config.toml
n_head = 5
activation = "tanh_gelu"
norm_place = "pre"
init = "trunc"
init_std_qkv = 0.0601
optimizer = "muon_variant"
grad_clip = 1.0
schedule = "wsd"
decay_fraction = 1.0
decay_shape = "linear"
batch_tokens = 16384
train_tokens = 109400000
MLP neurons of a small language model. Each row is named by its layer, matrix (up: input weights; down: output weights) and neuron, and shows model dimensions 16-143. Each number is 500 + 50 x the weight over its row's rms, rounded and kept within 0 to 999. Numbers have three digits each.
After each neuron's rows, "fires on" lists the tokens most often at its 100 highest values on Wikipedia text that the model never trained on.

L3.up453:470502556549558479479559487574562510515553470456476608529519497540465537487479652552515430492504490407457610578499519556475486493500526470525498472501476527445564495463559481491506454422517530487506470483517444570469394545497506506456463481515558476479613470470535490534519377472517471450537505509475473512453384497481451534451593477384481457587508589489517421461435589409490469491437
L3.down453:546461481578499521581433480474521528408517525507496484493511481514453474501598503509467459583521442566592541463571441596538429453605528526456544475518484487491503407528574558447546487498545393521534547577437510495409478475518530401466424489482446442583533506557462573532381522517495587517479465546516554488465486481508453596540494499619484450464379467535482549480494529560514449531499
fires on: " dec", " rec", " occ", " Acc", " end", " conf"

L3.up424:421516462543523554491591505593584474461477359546518524540452500483597501421538497538458509511556494509549498491573585442531452536489451469529460495458583478423522449538487434452547550473468513479554578472510427501482400472457573501572507535513438510547527441378503467505521417485605533490457369532495539529490497501501501558564439588431445439435544492511513529520450558455583451490452
L3.down424:467462523507536564507525470561593407551528403502502481594510494474468487466567539535509513505485582511477505419545432455512442526547520418541456523436507487459475424592538497428508477477494518519447485552381489446486524551464511530532453569511503571549445414573532511531428609518610513538472437346361496507507416499488498517528449512425478503503458520569482586571592489540451559598544
fires on: "te", " sp", " co", " k", " sk", " che"

L6.up603:445615497416575500535442426473419547515446449581532482586561476487475510543546517499468539486448484500523559438541563500578620550493496429489505529513527521395453514523505432561521485515493509472549468476550498464446516519622572460481507434470507423486426497461515587580540467476448483472541455499482538500523528493527518438548507501461552648427573548509466460446473498514584556549447
L6.down603:520480498548438483574473484585485424518462495429442400508473472506486507415550537454472504452492517457406479493511504581556434429446476459531456533522507469507499561442484506546505416552470480476528457471575537501487482530510507576461499468523461531600428570560493530486551505536455604579445501553493532600371452576503518483553481567484509506564498441484438402319485514491605574492529
fires on: "-", "l", "st", " st", "6", "m"

L3.up94:522528490454558397511596521552558463497453490578537446546439564464507502488559496472457369506599484498524570485523549489488471484530507456542544488483479538478585463551562498484526456386541427514483448492593549442516452434475464482479423569482487427353542496509522575519537536483491494559554499413487470536475431553526472508500507464565392504507504453449568518571523480491526575480527
L3.down94:488567535472500478444544606452482540573571392474567493419469517410419479511500507452564493529521508457447455554502540490554533561456582476548627418524475582529501559491529518465483479503497486522543555492536461554447495469436426504573518475520490454477572501451497526464542578513552441556525527458497516493414431613492442527563529481504397434585497497508492508516502429388456536541431
fires on: " re", " co", "ip", " Co", " comp"

L6.up291:396559403544441542509460590544457496471467490513519507514528474542527487500591435456494482505506456444580486466472408492607484419602467551528537507520482480482579551579527501500526519489468491367481479451557401506435490505450637522530491552492447516477509508530538443566545515470493532515494481442443520424412486581465499531482491552458527624510573500511525432419491513516572539489479
L6.down291:471475460541467534574525550506499486529574424542471538616482525489493411429524491478479464490523517521414513526429460520474559505452542544557464496475528497554497515445524555497487468455422443386461499513463529510451546454480452524550493550528481456623529671550499596587481528534463526533443468486492442508485441489385578450538487477474419474441454487462612535505519574469590423483532
fires on: "-", " l", "ir", "ous", "ec", "if"

L5.up239:482436476505539474554506432501489480496520439488535441575436551501411491569540496488491519421419458301443522479479468479527469506500522461561557504509474560559552585535572456515497526378450445505523566455448566521532433523423494528536413520436461476578517499534548531444504478576520679423492516492508540461470512499551578513434473516430533463552505504477469559589553567503464475583424
L5.down239:453565524502508487513519585548474437492398530511526378451602497450444548544492462495520501472410551476521490485521545474467475520433452447536557506497394505482449512546502515413510439522507467571521482482515510522494534525436522487494400471632493503520491558486516406511501470490479475514497476580526498463493621509498497576511492441527545554628574573501536478392489476534551571429388
fires on: " D", ".", " b", " Franc", "6"

L3.up621:506435506578477520527474440497469515523463462509565372490556461473557447510503505424442600423460466519538530493453541512583484533536615475447584457427464514543599584600454550540488479540464560497441515541427603542500545561464560499523545444468476503510518421500500413451493518535594459612526500567509444460611440517514538500425513453415461498474453486498501573536488565429545403494493
L3.down621:422523499541503426526464553526528543517467467604514545490499408466509582569435452521534626609582433481520519383473453507463461494520516522516494575437447551568505492558462505526519546550488504471448574506473569527539485479481497472513482620494462418555564402475492393445499468450606494606447488453428418522520487517580484483400501483501437504476530492521476574465538493577510474507546
fires on: " over", "ü", " around", " at", " larg", "ø"

L5.up288:459523489459481553621444428513432488518452540536630499456419522521484404560551637503574531507495533491566539509480575438583522486528446523450489634417495531566515569553509558457399550539604473416476392523457508411440491488516519505448549487500535497438484532561536483479524526509403488458504404516445512453517472508461472424456511517461517579579544527452592469495483497523573473556445
L5.down288:509477485490460450530519451446573534475508459429550546501463466454516409482473503523451562555554476491545534468500509526599510508464413458461468475528522581505611449383554474484439467559556473445433461519525538470465407508434546570502384509494481485491394505542494464595593609579522544460456489510529533399502458572552516510531419452551576562565428446447584517547465561583498439548505
fires on: "-", " H", " C"

L5.up38:488513503499592646494447436420623465537593511506433490425451469453453459578529475511443482425492493541452470547502525471581501457510471447516408524482618511481579497549534577605527443549552486589590459456500555507457465498484485471472505448482500528463535498443456473504550535504525500523589490468452436552443512452463459578424470497523443542576469544532487538489457559535483543514585
L5.down38:515568572497509351546447507530505450404461500571513459523461583450506492517498450553500501537498487555451438416510609578534493538556497520528559575506533523511457541463480470457510511412516514565451586459527467449503510534450487580457611516521478527442515513529477542479444499459525499513439449525564449468501580451526581491530488456527475368407507519503455416524618456568442489430567
fires on: "g", "z", "m", " g", " t", "r"

L3.up443:496473447424454533497456381571456445559460468521577513480519453422495487542497514471615492511495559482535535571519481461561495408503499538477591503532459523538532464543448468528458495373527498501547511359474454470511504470503518502477489516498525514499553537449498463580472443530411484518507426594480478576570443474576601499501529501578423605482590541533553337530532522475576490440574
L3.down443:516539500534424477577432577501568469573383506468539521491466419543558482388499580444470495458502545541463478502470515454596492595526549450477391560537512522538471517494431499450527595543509384474527479494445544529500462483510496638492480489525478536546528495509422588518549472438519409493559536470595451475595452573489492470456399507474438493472494439562518496531425627542448503494511
fires on: "\n", "os", "-", " un", "°"

L5.up335:523449502508507401503369502517480463492497509552489532635481558429426457532521528525537539605456388463474490460434571511578636580538470494492490579548483506548479426535464500463471521510509455470484482484511487485471389520475522490477441540554502554401532585576511539490494432460458494449498579574496357557410483488492493519510498485515496530609555475529515550520498504575486492546464
L5.down335:519516509586413497583486501492552417536469513511575590417513496560572533452523569535526381388532479550408497386502490504504463533543489450476627485435511443489530505483479440464431550515533524458414561502527541546555522443550472551554457418542477447517387513541479424509516487518491502408487451544467512418528489458552448461522394536424560500529525471453507563438603511496577487513480
fires on: " comp", " ob", "m", "ub"

L3.up539:504491567503474522507527452558512403551521470506486540456522504405492464584470463552505512474567562513469586602527517456502551546520486535592475543487527557568492504472535523455503552413493516524512419385545473437495520506518550399561529585550349552420447435522503473598432470419452494547557460549538517476474408509411502566478495443510494488494564512507514438435424454405534459532465
L3.down539:457517561474423417532574498469564513521523584510523499392451455506466470583503533469502549482510550515484546536429521443509508516549414546394476562493534468517509517450500373525627544511425463468509477440549513507495583475509481485432497481518473510463511588533511570575435568438498524486434613547576412482517473542465496477547542529411477532525604552519466459522439458421497492461471
fires on: "es", "s", "ands", "ities", " features", "ks"

L3.up193:467454416505471478579530557438433428465471518483527478550470624496530485540554444406542522481613513523492459516449489423484543593474535477547562503497421493527553555423497557415478431480547518557467455491550502460413545470430485556501473503511506522514579525471484484448533453479572560484589404421518536435528433461517517407538468483692491593520484497500446479583487479498466470466464
L3.down193:471527575401503523595497498502510515564520452530464527613534479431488485499621438517572463519531481529548462494508449557433479500455543478526557523506436442508522524395619485512469444445481441498555359565595471442449478425489429482513537490555414524449578546494510463456472417466490454498494456455544509507499418471520436523452416546516534608548530517512486515475557508491560492384431
fires on: " met", " Cap", " co", " CD", " k", " re"

L3.up460:455451500606434464453496554566563511537501493466621506555452515515442407475507446514440503608429440495398498486446462402475552495494548491499521467390519477549399577437479476476470518573512506543409439549470518514552544565472495583432540551454503526533492459473475469399548427397590496428495484482537489442481503489535495482534529475538587489538477490498526507456460538454488520434529
L3.down460:548550502622489472457476441495521504537511488401545615502528619549481471519488558469403473459489446400452498490584463429536487462521580570479500545457458500543442495374469503545457416531594483483454435553482512472496508458471468467387534476486457555550538481464510526455319463535538433556517533528559546561434461533553444484491474469491503564505572459490514489499472486456582508480480
fires on: " The", " h", " gu", " phot"

L6.up340:519542504481449579521498506533502534494529503494506564506447597485516438556501510453521459527454537511468488496465487611563495504436573557533498465490550511507449484517518454539538505503530517468591483524480450384404536489402486498484443456493535492534569438516407376539458498535531447536581480415492476456569586361569500549488625488478523562609479390582439472557470529497454459559628
L6.down340:522427499410517523501460451457508574526549517560481531521442456524479424479499510543458398516580476498569488479520551483537484498586506408473554555434473496504518453475460456484451523429426551503476476447486537653501532500512557548460540452542527557518580525495456607508470553525501570451487501565538412475529492520478569572415458542495441418429447417461648499475503515430491570558519
fires on: "w", "n", "m", "av", "g", "v"

L5.up416:451431405454575540563586520546481472558543456482541522496568581515554485517419402576448459505504540447490450541494495443548498498465448623534520542466485417497409455558550454495511455592494474533503434471506490438437501443409481348522537551588499433533503504579442511518514536485515532531436512518524534507528474441540480507515500419531464499470529505378502517513435418500586629490453
L5.down416:481463544486486554586434594491536439399507535474534486446482551611554458450533584490572454531536447491505464503522443484531351436461439510509445512459521461488511447492453509535419527530514548449564565451523477660471523534550476553436553556531512484513498482466572544486507444509551441511462434494581489465480369433463519368537536453534561555493549570413445436460452483510464432544436
fires on: "ed", "es", "ans", "s", "ides", "al"

L6.up562:401502501441533538532486478487523479471460496506508517545454369571487442443487506555443494474529540498661415440457461560431540493502449371408520459452536502500500542501514529466499446583460481521558530522379391408422518571525416570468549518518621543477507457477589522447479454554493464514534514489496419486614525500569454437453559537434552568506541529582459505486487543601544539520434
L6.down562:527520400582431528435454423618489573346499467471499514501644494499506535550508557482510481524521583512454546455449462511495507566497491527507526520509566513522487460444579493505505554551598449516476537489506559444546471542413544452528443512519504542485419506478505506364571517550483581554516489463508508511464409468489493516474509436422545502558483470459454490475447444563525515472494
fires on: "ect", "an", "ir", "ire", "her", "st"

L3.up467:427512532439478469547583416494488512593449450489538517435453508427437550540452460568452554566503496502541532589593527425504536578424438495544567478494553485466607485526431513536474480533498480609486417523478495522501456440502480532497453519462441505468465380502397420488497487438508535519515370478566552572564619538510450507540463470420522484460422491494418554506494528473553518524495
L3.down467:481519501358474404528506511528503459508485463403460498511495518416419584612459406482527601534546491546525525508551448426428559535529454534526493494502484478513527522481537483517442473524461436557514504432456484567546545451413508535586530523469505548436545469526403416479464481498497431593442448549535552475500536641528471529666490541522436535460514516510453394547525490490492494583490
fires on: " co", " ent", " had", " sp", " Ro", " pe"

L6.up94:402434490550561587471463448477438498474624482493637526443429561446462465584512459500459519542522559498433486507488501527557462481482470482552555521456569498432435505457567572493416520565482486477618476480427506457455501566585521583513564498482469475434474467435423588502479551509453480401503545500502504459461574480620483539504513573437488555579551533463513579479434604567424492518453
L6.down94:522474528396488485567533526483489561558432473511435576454500556471416414512558496518589489567470515498560442499562514518536543422509567537501452489503573569529569451386482480511505544386464492521496533533557437601454460535405433481449433464516415553408581491516533461458416470534524540544558440542490474455431444425508456479530433539535497446521507526576548549517450497527460526629565
fires on: "t", "an", "-", " ", "2", "st"

L5.up398:533524567491526463440535410520572350531554632502425432505473501432517495557503637470452522440433376545384453463501422473501521547490527521501450532437566472490451483493511494465549384533520604558479584488518521473457574488513545401467531505504571380543501551502447524477518500559509512479528493505518474488520494471499569513487410508376533514496464478436444496515503494476463571477488
L5.down398:456432444538551499485549440503466541532499447512538555526558503545513624455529447431539571546563530483562495474540537452548541604436514500496582519494507573473464455520567533485499549536496490496501547493475489558443432493516373358447495527477459486603437430445488411505488451487548530528511425506531616517533481450513490514478492368539523451460543510544421520537433490510542524531495
fires on: " of", "-", "ated", "p", "o"

L3.up22:511470635546568548499434482535543450502421454530485493539435460513516458507429514485378567489562517478453500421519510400525607457368352470506495511454514490441488549510530521520505553483540525554469533452581495408530532537525571465523602514502453379459470482530489464372537430497594560582484423538539492493488517440427528531438501511518474443501568570491426554520614506504562448486527
L3.down22:461536537561527510634409448546589438540601529384585567473438433571443408527495405493537469455398504532404394467509509582542529517545500418470510572531436514520438540512516390490470402466574573479584557435509519560478525461431540488492520530445410438443488507528555468504510464479570499474442450544561560536482492547480494509512517462508532482498364457513505500496455520535485487457488
fires on: " to", " B", " o", " h", " s"